From a checkpoint of a small transformer trained on Wikipedia: 6 heads of 32, vocabulary 1508.
MLP neurons of a small language model. Each row is named by its layer, matrix (down: output weights) and neuron, and shows model dimensions 0-127. Each number is 500 + 25 x the weight over its row's rms, rounded and kept within 0 to 999. Numbers have three digits each. A neuron's up and down rows have the sign that makes its largest values positive.
After each neuron's rows, "fires before" lists the tokens most often just after its 100 highest values on Wikipedia text that the model never trained on.

L6.down68:469476499512480506495497476489505518472421487490487487518491456547494503534493490547482462457468475487474534505530583482510496505492479502491528531501533501519491507436514480464501527511500499461493522492498501514518488434504469549467499487460495513511495515479523499475512480480507488461495486507481504546505506484510494537506545539497445522534545474476499519476538472507535527513535
fires before: "-", "|", "\n"

L11.down240:527528555463495457537444525483498503541526485518504485508539498486517518483503487501508491524479472443501472544487433556552486490510509510464477465497512475511526525509522493512458496505479477489520507489478493470513478518496516508484483501481505509476459556489492511495515546507446489534479529499518468500495502506508489520511499521507524450465514528540474508520497469534507513505484
fires before: "ing", "ed", "s", "ten", "es", "der"

L11.down309:509449506526509466493525484484531504528483489482479517476481505503520509485520453463515504496514496495495491522526521533466456461484489510508502472479500490510432450491526466528512516539517506462455490534452527517529477501478480473460516475462496506514515518489446478485513501463579521474502497507549477494498530460506491506500493525480456476535504501489502485496485477578518544544548
fires before: " |", "cted", ";", " of", "ased"

L10.down316:504491476463514505534515446521471493518472486485506533492464486497508503472508512525477501507518533533526435489482429496488517519493489508484484506458528493459497533493513528450502546504532485471516460552542510505543485515482459513536548489528497513531527516509500520487524497536507456497529522504509489496535487502513484508459531512482492529500486499516488509444510515503522480483489
fires before: " as", " in", " to", " by", " on"

L7.down228:501481525489551546475482461573499519496471504518495515487476475531537494470521495487503518481536527465536510529532508534471476497487509500523520505493533445521490486500512505480504507450490490536507474465457541484515448503489470525534519532496475493515502500469502500502480506495509495506468494462503482469507480477530509487469494504512468497525496519498518542510473505472475510515518
fires before: "|", " |", "ulation", "ular", "\n"

L3.down86:492524486516479546488506538504506481502482488476524517515512516488485522456519462481509463480497520491489492483508549454520529508502482532517524476466541474494479507485472490477559485489476472475513505469457490486447554466483544530511507472528500548473484469456510512517457528502492535513496493503507499531524478489475481509500516516506457464503484471468502484551490505500499463468460
fires before: " the", " a", " le", " B"

L6.down77:505478499473454488503488500536525473512517516505469458488500512549519586455498517522484545508522537496441461468472491541472485492523484483514490498513476499504478439504493502475502502481497512454508534483479456545497486473500446504492516510502479474503518532515474514505454484516487474433540475466493481484506518459459482537523521474491480504494502489486489524473479502574482542505498
fires before: " 200", " 202", " 201", " 2", " 8"

L7.down354:517438486473461522491511473546543467516493462500526476486498520512543526473463465472507498505482497501500498522467488558469475469498494546465533495468501531519512472515489537472465484485492472519464525479463526514465456489482478485493514501555505480477536490507519486510504519505476474519516541508491493501475477475484507491520530509490497479533492540495478523479480513495481515476500
fires before: "|", "i", "y", "ies", "ing", "ial"

L6.down386:553513510485520490516470485507523519500518527492521502557531496511480526506445468468509550510436500519514473513502444489465479472514480531491497490463491491483456453513506515496531489461502516533514516507503480513521469491458501493478491513559483498507519523496523480477498483468533503458577489454472484479495446489492508467509485482466494509489503502471460468541476556504484522490490
fires before: " of", "ute", "ed", " |", "ers", "s"

L3.down237:495529497455476521437487505490468534478461473560478518508503512496466453496466541490503495514496491499519494532442484475472498513509502519511520492455453533519507493532487524498474464476502451531461534535515505494512546503540470488507499504551469522498506483521468502506515492446481493495487498506457447524527474499513518520472505490465543511483518493456528523468515499527561502508495
fires before: " |", "D", "el", "N", "f", " H"

L6.down49:513425497497526491508529493528495498509492522503499465517509479488504518492458447524469564497490505477481482495460570490496510470446490481514488503525490482500455446498501519505449506516474482480520473532502551556483515528501528503512438507474458513499495513474512473497493493491540570484491509506491515515511521485528486502489443455510483499527480519489482481524509520517473533491514
fires before: "\n", " The", " He", " In", " H"

L3.down257:510460578501428525525474485497470481512510501483499525547548504528483492509452488475483478459491542476482499533512506531504517487515506491471535531496518482482516493532541531570508524496507470493507508476501518487492473500522500490530504519463514549493459470481489491502486554479530496519503513478466527455517498483479482503521448476488522485477501500495552513492483509503497504524473
fires before: "\n", ","

L11.down50:522464495499521481530503489501545508482545500500477499481514489488475535488501502518518503527510448504479443533486463459486473469502512499519510486496467470504504504502489493456513488496468503485457507553476478526513488527495468480541457490479513493554503494508456499493489450552511490472434509488458495479548525521460563503498445497513474496464524509513494538493484496451522483466458
fires before: " |", "land", "ond", "\n", "ium"

L9.down444:481501485487535528474543508467532510501506450501526481507548527522495459529505526520478517529521493524488508506462671496503522504487528505513548453471487503484509567469489509513467493525461452456492533506522492477483524508496499493494487508490483510514483475490496522477459507486497488526485489486478509500519509535476507504481471520491526549515505495534536548477530495480492510519496
fires before: "-", "\n", "ath", "j", "1", "he"

L9.down136:498476501537488521490470511529516506505485482514522517481482523500492497497492509514482472487511510487469454470480418504532490530493499499466470484503492453527460500533496510484539488489502497527503514465485559493571503446495484472507517488525494455494531517496510473522484518527509473447505525474491470483484505523550491503511520518486486460498517515509519439502502561511519490531508
fires before: "==", " ==", "ion", "s", " in"

L3.down345:498463534507469530508514450484494544493521482527516439541512486491499518542507507526451545475512462480505509481502482485530482489493513460519506514506508476505513523508484505477467501523564496468472490514495492470519483511526489525533500536533518509547482498498514511511497520477445483539484505463513475466552529506518487494451511448480495500482513474466507552455493529479528518496482
fires before: "le", "v", "al", "f", "ven", "port"

L9.down490:436479508500474446511507509479504498489509494543497464502548494505495480496442520527530530540492523466475535468492512541453491490523490487476503536472512518515489536502520517541495559498463496483499510477451489506533477529485505489507479500497493547487479467485460489476479500466531501508498482489495519457490456519475497492500481515488546574487471536540536501490506489539494482484495
fires before: "\n", " \"", "ed", "|"

L5.down208:456478484477503526457488462525548495524515526465512518474533480506491475505504514468470541492492514496530539450494513498519477498514507499491511501513500487498504517465479443498520476502491475473483432508519473473473505518499508479499484501482494521453509513488478518510484559513512538434481512499471513517521512518515508485507527530497499475487454518465478518494504527508464513509485
fires before: " the", " a"

L3.down263:470511447484483524490504531498507488556481487494515498460484450519489513482467532503527559489514474491515479511555523521507527508499471472477514531497511519499476516510508468492486455523482463555522467481503518480481503535501498488487474576472496510479495512505509526558497532548482518514533479519484558488527483514543489435524481516472490499509480517517492490529534486534505475500485
fires before: "m", "vi", "c", "ced", "j", "-"

L6.down190:532469540491525533523505487514501490485459536451527467477535498477539539475542527527476503487482523506466476475514528487503524464498457500491523486521498494492504479497478499504499502481535544469540524468509523499504462464517478517478522525469488512491533499506486500517492503484501482494500525483485528482493531449487489493545463464487493518515457486450486513530522509519488520445485
fires before: " |", "|---", "|---|---", "|", "|---|---|---|---"

L10.down207:524493509479468498516511478499470527472467468532460481491524484493492503493457491486481500534459489491510478506521583499507520491511531489499491484523525504519484522534500492497483511460514552532536495484519523455550489456495525460489461527459495531494483463478490500524487489529486477510491488472515526470544502516549515497531509479500492454528519472480517522482475449539488545486450
fires before: "ation", "al", "ations"

L5.down465:509493515493515503460501578540456520489547493478522515473496465538502505495516469446502523490480509512538534472449548530518528520496511510486470585492480506504493461484523443524542501500477543528495488477528467490476506514488480496480479497467535486524501500502492510507514541503490520511501490480478512515477476471487522513462545501466509476528506515510492496522493507522511448488473
fires before: " the", " B", " a"

L10.down97:535496521498518525500478499472552528465492479484500490494524511528477504475533489513494513452512511497494494495491504502497502491461513484521502518488477479415500522497533551526513504468510481533488489499527489492519517493519478488537530538483506524462523527493504456482515487495521460477572480502477523509495481443483481472483469519548515493452488486513520474498540488486473463472470
fires before: " to", " by", " in", "ed", "ated", " on"

L11.down226:512475560507524470487529502475511515493544518487514497468518491509534496474488524472493499483507520501479462487475494511455543480512480494485493532494491479502514520470465525550440482533440497483556494530499540498537537481482512481489447511475501520521499456514500507481504520484480483516548465524480510464522470506484533510508438495498553505486473504470477473508500521495490514487495
fires before: " |"

L5.down434:527513520442495543490489458469511511434527519472476501512559483510481481533522540508499476476471467504516507566524491481533531514488505509490508474497554500477497551508501505515512452487495490490493527512497547500541478463508475459496489532487549508458487507471541537507523480477468508528479532486471495491491569557546516487526501471506495481520521489501477509523501514522488486477471
fires before: "al", "ation", "ated", "g", "ate"

L5.down78:518454493506529484515470482488516504430520545462504494520541492502479507480501458528495503520502495493524534506455510485446519502539478459467510463517492497479476438479476519465489562480492495528474508508471518550464491552510515506478497475508502524487496516489519482528488467537509496478501498448534506517484510476562482493495479506514485496514490529491493444468480516506523483497536
fires before: "\n", " The", " In", " He", " It"

L5.down118:533514500480493497484517485524523497473561492484491483488486496501513482464564454506505491507473460523492482470466486508496502487460490507493484482479528509484488517501491494505505492466509508543511475498458501502486492496496524492520512510542533487504504497506499543550457553509431467472502489515478445485523492506530519491467514473460505429504482461484542502472544519526551466503458
fires before: "port", "v", "f", "ad", "qu", "b"

L6.down373:498465529473521492492513550526516530472521493508465515510503524516517491494450511509523498543466502478494481470459505503547512525470513511515475518493451525509484475536516489455485478532447484520511495522484489520500486486486474496517453491531484506489479569477447484461450514522476536520511502521554507522486536489468495482477507424451511503546511544492501482448474480511506475511464
fires before: " |", "–2", "–"

L11.down286:493533452529495491501474497513531478520517481482495484510551446468514517514535484500534548549486518473544498486524481523485521498494543556552501524527521543499510525535491488498477509495504491507523535502486499460472494493483502509476483521511445533563492530509468530526445523506536515487490517558505517504438537488497520486544487531536491507479461467488502503524485467503501541488517
fires before: "-", "ow", "\n", "es", "ely", "ed"

L11.down405:499506519492505537506493492516521490512473499565464492535492489548512497539484456509532506481489482456479511505490581505497484466514515521496544486502512536472525525489463481511550522518522517479462502495527485486488470498503515532505546499511489532499521486523495503530538480453442476462487493509464500480497510469495470496488513507559504538524504454485517483552502529491518493494532
fires before: "|", "\n"

L10.down180:503553535517528514519502487513503501500451499520495456495521493507468517509474490522475490504474474512462523556506542521517474490467464495493492520482512522508526490501479507508485518491490527492505500504506491477499506473441541501482497479561483559530505500490476483481478555466488500490515520524447462491521537474492512491514521494484495477480474556519515478491520497537511531533481
fires before: "\n"

L7.down258:524454499480551536486526508523480493464494494497531496515509508531500501494509505473499530483497533532442533508507591522483549504521508493497531523482489488478570513483464502540486469547466514504471518471491523541542533517479486490500497538450521526497487452512452471533476519506511525502549505515474484490511522462515496543480489519523533497494464518499462464513519482488473475490496
fires before: " |"

L9.down51:449522489513519494530489454440517501538464520496419437522488450517483524502509490547510511504510522518462516480498542502483490486516502509488502457500488465537516586494508501510455487531503482485511489522485488493513518503488482510483502522474491574512498514518474469520492513511524487489498526509472506475510513514526528516533467486515487507498488537499498471478495511502491521467500
fires before: "\n", "The", "-", "===", "A"

L11.down128:515501496495510486450445523483536548508493471490528513522499489506473506504461491496504501537511489498487509484466534510477470523453508488529525467502493492483531473516491470467518445485516494483550484498471489528542518519515493464538519506504490473496516542523463516531492519461539488500536483517516502484484455468497471508512463500509517537472484526533503523510515454515491499486517
fires before: " |", "\n", " 200"

L3.down69:462478481487498505522462479510523507505486510531502516484528530530512499517444484499469506456504489456472463468514493489493501494496486489502510491527487501542534469471506525503506515473520537476491499528482533529553512480554476468532478477467498495494477478484484459487501495526522481463497498493519511501487494505437467463547418475519536510506516530552502509492472492520438462468507
fires before: " |", "\n", " and", ":"

L10.down169:547511499518535493460526567525537471415462524500481517556514491471507489489500470496512475494486490539500513502490654514461478512459488499514517484524479504493494389476474491499496525490534492495495533472527514544505488478496488494496492473511463492510482505517499484522515464495533485499494484485518511482536495504507488468495499531495498521458483520516498484489498495475519530519518
fires before: "\n", ",", " 11", " 4", " |"

L10.down132:482472496536458485467508509491518528521451519515458465503511480499493507484503485474499546452512488493484507507476580497542515513473500492478484506531494534518471528481451528485504535526490482503482528506502490482490499497473494511513522520522496531502521492507447463503485475491491478519467513485457507442570459475530511504504508481519497534505460542517473472483511526517495513482508
fires before: "|", "\n", "-"

L7.down111:493504443497471492519557493488536567515512502538540482524489520518521436534498498517491522512537510483468511473485551460526502490523553472502468525504492558459510499450499498524474491535491485460519534486487514486480498567496489473503484504504488447503469482503490525495485469522493462522488451520500487504493475488478508494514505505528492501464502519506497476503557496497519506481523
fires before: " (", " 4", " 5", " (1", " 202"

L10.down328:519526472485472514504471514525509446486515528511476508461495548506488459476522467512478459529532533553494461567513507452518497506484541477478489471512483505453492479493500474493448529522499518512512509506484536540523507448501505516467534514511479480563498533524505493501472521500505465471487478486540499489511515529518533519521508489463503492512484456504556463517474529498516504472496
fires before: "\n", "==", "s", "==="

L5.down4:475470510472501492481484510515498484481510519493526502483509500546480527493474490490523516529523492574471546499476479499536506478479495480490500544524524511497485520477476461514542481539528528496469489478488467478533500454492540479475486501519520488540528488472482455485490498516519484514487494538495525506526510529496519447516461451481537471441496545542501433512477519512577534485494
fires before: "er", "ing", "ed", "ers", "er.", "n"

L7.down155:442503493489501481505443480484537539506446510502520491484510519468477512452521467558505478499471461475490504464487486496504478498480525436494509527475479449490478489534462450490502464496461479521499492443549511512513506493555486501463457514511495475543483501481483545482503514441510491468493529484511511499518487506542520463490496497496536478508469485520502506518518499505490512526521
fires before: " |", "===", ".", "ied"

L10.down117:510526453492477498521504493497469455482490510488503477503474495508500495551509479487538526473521487515491477478466504502520471507442517516474481565546461533518520499454504547511504474523578463494483520511491501547482454512499507480545499506512483528511510535496494495544503501485524515530509469516489481465482490543502504492496567488509512529484460512512474505483508483465552514488479
fires before: " |", "\n", ")", " for", " 1", " 11"

L7.down432:490499426483528501513484477520478492495489475536514514508515505491507486485544469502475547443476461474520517485487499493512498514532531512500511504449508499484448491490532511516476534480506484491502510469471505500524515517520453504512495545505480508515481506482498488508467519483520504486476502502491527487542509515510535454517463503454527440455533481459511446510506529582535491483489
fires before: "f", "v", "view", "port", "b", "-"

L7.down303:468520495470479466492474490522498452499552530551486482529507472536502484462510486504504515516492511507501531458481554527489527539467500487516514477515497518495522422500516499485554547477515514477451507508536500474520513495504451494477515465464507446532503503509483520474466463525504480518519513457497505512479515533522508497519523445498451445504467495502529516506472531496512499513490
fires before: "000", " 5", " 200", " 6", " 4", " 7"

L6.down411:482472522522513481495529495534526485502526538508489494520502473530487476496458458505493481519502501505510520466484489489501493464475476487493535470498509471540510505520521539501477476508551464486464527494461541481508520491510519520480498502485489535533502467513505511493480480536479447495498554488505517510505439472535524490492511506452475558489493520489521486489464500528471489498488
fires before: "|", "\n", "o", "i"

L11.down149:509529499502505499494500516435482517494469483525514479518497465488478515484484469501514531534490491478482501469481677502470503495485493508542487528501472519508482480433459512499478511525496476493495490493533502507517538513481461468478474503492478495495490496490478474492500504470519483521527527509500474482512484457497512486473456535523472540488506515506483489531495511489520485490485
fires before: "-", " -", "===", "=="

L7.down14:522538486492514502501486510520502497483451534545507497528547513492461507494489500496499494509513494501492511460530474513495482485515495534479478503528515506479507522496473518550452482519511475559486496504530485525530495504520523540479507522472522516547472514484469499452499510502442505508508454542524468513484469495494522532477509522535526492484447464524475521521474505517469525483529
fires before: "vent", "d", "v", "uc", "j", "les"

L10.down416:479495465514498516504470491505507493485503481536481499487487525550462551515468538452524510515472530514498510493518513494521503463484421482478505450496470503526553452465495510527441488503527525455492489499515476496492543495515466477502467524484489491465513483480532512501496461485557500505496537489526510506515514462500484496520499517508547561483514547501507511470463484482512488534516
fires before: "-", "A", ":", "N", ".", "I"

L6.down307:558500510527533450505474496518460473478527497476525502527514492547531508490539523477481498514498561476537459474512553537502524509537404492535510515506516482540497476516480496513499514477495522532511523508487486488497510516488507537492443450470496519514526497496468510514531451528532459494501520498471493481479491469531491520504462509468487507459481471489477501515537511492488472493475
fires before: " |", ";"

L9.down13:505506516442503500496487499544514497498503485520539460504504505474498464499479477477467526501444567453516491470473553463506532563469508491506473509475485466488494438479523454503520527507531500502463522522509538467482465527501503524484517473529505451524490484498530498468510495523506492527481503504464503483490498501494505512504497440468514472468455520494542456534495542513472457463498
fires before: " 4", " 5", " 7", " 3", " 6", " 200"

L9.down68:506483492504483522469500496437523492459519476520482483481479542526508493526547448485491548506522492472470538477440468521476462491526491490484524525476488492492521427506482477450476496510500487522485478481464499465515512434511492517503472488510512500495485520498494497517480473529452470509507526480501494516528497537468497489513519512476518483461463496544464481470474481507534496526482
fires before: " |", ",", "rid"

L11.down436:484471539459512502469480536537513446464497469495553496505526489487479521466431494471523515537469506498511497509521534477515516523504488489504512465539449493478567435510502499484495515480500507505506476453513506510531504480507489499501494513503464496445549525489507480509479458535536526525524442522472503502506508530486481520513501509564537511489496501515479461501490487493473516497438
fires before: " |", ",", " M", ".", ":"

L7.down9:515523524489496478509538489507478502490511492469462505522499538523500485453496486497478489496492471493425488533480478483486505499485527515502529508510474513489493461509507501508502533518520503467518498499482435528497512462464474493529514511538504510494507533538459487484488526526468482507485550521550508514537444507479487504487515524524514506473489492479518498490501546445534533497532
fires before: " |", "p", "'"

L6.down73:496494482523570471555480465508501496505469523542473494520464516498476523535510520508485475499511500483507475502521549492519527451525488482470546509530491495496464486553470510465506496538518504482480488483446513453482480497475485502526505476523472477486505535480528457521523513500572501465516539517516474564506537513502463467516545507536450503488479503546504455488504500520516474482496
fires before: "50", "00", "8", "6", "3"

L11.down88:541486500495500520484496472497498522523514490481534498504478485511519535494484505502485508528494494503497493532479505501519513484444481485480506510449517532435530538489507526491515536490547493497570508508503481515520498450497495496508523524488526501559531500497518496481552498535456472471546514486505533485542509498504492494462445462546505541518503520524515537481512504482532511504471
fires before: " in", " to", " at", " on"

L10.down504:529518473481495474499484441509503494505477501529511499487521486546510497508469517504532508524523506511511548527469531539515456550470516501552450513516519486502522470493551498551510486493504549458536489476517546483490486455479492524469487519500486480515497479502502498494534473467504520486512447493506460493452491469498472470497510509518509470514522475531500514482473468516515511503472
fires before: " 202", " 200", " 201", " 199", " 2014", ","

L6.down254:502498493475559505496546496485454534499483500474542515480541508541496486526451528531474474480527476541500525493487507501480500476501495505451550488495536495507487464544484504505499517500494482497530483512446491502467502522480501503525506473557466520515539474511483470407520461513508501491492542519509486493515446542535475499486522491535484505489474472483518469525502525480464454525497
fires before: " |", "0", "8", "°"

L5.down310:503495486502527498500501499544492475511512480479504542538544512508484531485493517498514514535554473522471430491482478505566489506488484505504511476513475497534501491505510496530488490524523486531511493479517457521489503446544474473458512512474508483481489514488469510527498503523450456410480511509469514511514491447471511492530498489525545518562476495519503479511454514497508436519479
fires before: " 201", " 200", " 202", " 199", " –", " 18"

L10.down335:498492520513521466525528507497465490499486470488522468498536495499493487495473564473505485490519501509509515501461583544490485482529486492491504505490515544537501413519524493534538525472476506499475534503481449513486518492477477489479499514503495474492472461457539529488508474510464511518513519504510472487525480524513506504480524518489482485555496579519509478480535501495501528467545
fires before: " |", " 200", " 201", " r", " 202"

L7.down433:483530504540516480480454524536511474475505459491473463489512488528509489501486490528520521529458528529500531519492452491505498524497524508497470518460505468480491547499492444508474511504474521486550478487483526522501477488481442534456502487554509497483475478512488513500505517521526495480496491510493460508501482547528520504532528528516488496514461519454513473512544437532493490523529
fires before: "her", " |", "t", "ar", "w", "°"

L5.down75:546492520543502482514501530537476528532513479499460499526527510490524510498518495469518496473538495443496519499494526479498483477502485454539563490483530520488470474496510469498523481466498472466514535467491478509460528466464477506477510476520535507516505508532490488538514497493493476531534510498519464536452501532514541451450514552513536511495473475543490516481492505487517487530509
fires before: " |", "–1", "\n", "ep", "end"

L11.down497:519526494496495503481456460461488517511508506490505467525490489536489436523452488465506489518473487500528507475491505512492483453461515490458518526501487528476471458500506506477490484454498517505508482524446523497541470466531485447525478505507488509514474510491471515503459494514501519511508501521461476477516480530511531476508447501477549503501509503507509458453467460516505465486483
fires before: ";", " |", "ch"

L9.down372:503481515474488487494507519535515508533477505494511496507530523487493493481464500481530459539474488485516461462512614491516494496485509498498444469514477542489532435489461498491513539467504495484478485511536486506530505462476485455494483477500472476459500517446487472513534509482548489477497526513531498483507504460498476472522495468485468485491523509474482469513530521497505446484470
fires before: " |", " was", "'s", " B", " St", ","

L9.down111:470482497496495522474505468465501522469549510487502491528502490526527485511464475502480489498476510515454433485511503481454516465536501522509479475494470533487485542475515497509517490520473508496493476521500527516515486460490533534536526521482491490515500502541521510500529483462502493480514518537494501483459489472508546531501514468541443517520470489417464529499479446490518546494556
fires before: " |", "\n", ":"

L10.down294:484500527480479483505523493530536481471478518529499511564493528531527547434510513498503488522537490489485500492501531540499469515508517497515547507490457509477454459502513456499549442512536491453491500504531465515529530502512512534523504520499524467453498534515495535499480479478473509461531501482481518473515513493506512498524506530512500474482508474498473491515527509529524465469492
fires before: " 200", " 202", " 199", " 201", " 18", " 196"

L5.down181:507503508493522520500523492556499473496494496521471477525505462485558495492536526485543462504521538522507465505480530489455511521521462505508514538463559491467506518457498501490471528488514522524511498519477488516470500498511483466532544452527467484504526486480493502497476464489502443495530502446510495479519513473490536485505470451492469513490544479496491456515488507507480481485491
fires before: " |", ",", " (", "\n ", "\n"

L5.down313:473481501475547514469513496489487532457538522485497473527497546475503463448526518512482509477467515481466511531482508506499477477529465441511496498475492511500530515471573477503490541507536478487484499510531527514506519493456499533510472474511515542473469540513484475489510514520504527461495538515500493516484540492506540502481540473468516506454483463492498500513551522476504519470496
fires before: "p", "an", "per", "is", "o"

L6.down221:519506483511521510545514496493493503484473535515493506516536478499457516520474470523526514481513497479525508519495482541484470463546563469500554526502520507493498524484493481507517466519476459470506475472508496475459497499467550505504519480484500525548479499527492518469526535503566467528521544504478480546466512536499532477504499509519521509534501499527489485486492526503492486453504
fires before: "8", "9", "6", "7", "4", "5"

L11.down83:515501484448502510458513505505506477507514491547539511509480503504437465474527485537595470524515498500477481503452504506539528497541482492498503529474532525469505521521490519483484545471508524526520498472462517472494493514484512429474518506484514547496500497530474515498484480518484464529538478521509499508487485500508510499515529475461479463523442540527511504502536521504497503501485
fires before: "s", "==", " ==", " |", " in", " on"

L6.down107:494532484481508469523493478519495498541502470483528481528499481514484469525524420454516519521500535563521489493492469510488563513519472436481491480488535477522463481465543481516525511464480449528470474482480519517494547539480508474532534529529522483481496518510506510551532475504527471492495446491462510466526493505474527502512517476470481502538470525516524489512514492516518531488488
fires before: "m", "se", "ject", " York", "c", "s"

L9.down86:548508448494475470494453496469507490557470465504497463526499491486457484501504531517548480484520505517481490530524561527473528469423487523474504473508551519503490538492490541557470500510520526485516508476521489510465535522479494539521503517472521559530515499545538510486479523490494499527494521478510445486503507485510479499487506499487456510510535523538500518501482492473470513504482
fires before: "-", "\n"

L7.down467:534494528493492490518531520479518503548484524452502525493523480473478504523508501526516504477508530483480472547461491495480517474510476505559466444489538528485549514500504517523524497537552551481515466492515490534495521493517509478529499493518494487480521489519492503468502530471531511529465530493511502501506466511483441533490522499463520499484557462482506530464476524499495513538484
fires before: "\n"

L9.down385:552496524490524462476545484514506489525476527515456506514521500491510545501466541476492520518520538522438489481487577516461491483513486475514472492465494547504514477476550475487472460513521485492509514476519487493445520455477510535482510508490493506492485483496472493511487515479490487458524496488519564468532488469426479504537511515490485538550512541504498545504508483518510494526495
fires before: ",", " 200", " 199", " 201", " 202"

L5.down96:536502516504550493520535503498507442512504525559544537481500502509468526490486522484520500474490476511489503504506497500525504500510468511518494482497523490529444515526540492475483460481513532535492536456436456519512460556482476463529563446508524490553455511481480494511492509518491492509455475536465499498512507502485500524502538473494502512509476461528508515512446520512490471487505
fires before: "l", "land", "vent", "d"

L6.down420:504494469457519522481512484511459493504509533570541508475505493479481526525498430464498497491509491468503511490489465499507491507508533477512479505515496498502502511477523501529489520517520525532517476491477498484492498514515551456486487514517509516496491516532501488562491461526463470479483496508497503480540458499534532448524493495529483500501458552517510502494486521493499494493554
fires before: "n", "m", "s", "ale", " |", ":"

L5.down48:533511510507546494474501500478479496503458467509509485519506521500543481539544499514487517489470490469461485462502514505489520507453476514501531512475533487528538500552488502504511473475490535532497554474498544508499486497544456527494507490503491466524518462544499519505499468527520525495529486511425513491491489508505467542486487486505504547531481439529508533521521487506504474507499
fires before: " |", "6", "3", "8", "4", ";"

L10.down395:477534488492440507487524465485476509496502511532491531497461461516505501510459519494466490501438474495522512502469553537531453505480511533479524552534510546491507502508501531517497495519532510521463527518466507471518498479524477457476518462525514516531549485516453507484531543484458508518474479448444481456510524504496486470519483508482507478508441490523477507512508542506487477525510
fires before: "\n", "-", "|"

L9.down38:501472473503512468465491535461526516451536504495525492526553495499545451495491482479520497521533480491522488505467506510438545484479509447478465510475481505486495435472498530505512499497469479507464512527464492508479510521496459495496505502441488498482491494539506476514534497441495488484483456511544500491511484482501492514539516519516508488502525542534485456500490496462487503482523
fires before: "\n", " The", " He", " In", " H"

L10.down92:504502554503512495466475498515479494496493498497519521467507534481463552515517510489499546517475518502498503475479644506507511481474461479502528516507512503561506422488550501520519508470505535487502508509504516545486483501492537519519506485494448424526516468516517507505472481511544496497528465499500510518524499428495513510516539518473523506499491499518508530530506516499479524524467
fires before: " |", " -", ".", ":"

L10.down111:512489508488551489514496529512565487502464485484510505464499538524463521511489458458531475513471458510511477474496467524478485550528526542491517486503479465515464479507488466470490483528454465481467504513493498529491511488535443489541537473446484485526481511497467522459490482480530479480484508548490538545504508490489496511509526472468472500522469465509519475499512474495496486470471
fires before: " |", ";", ","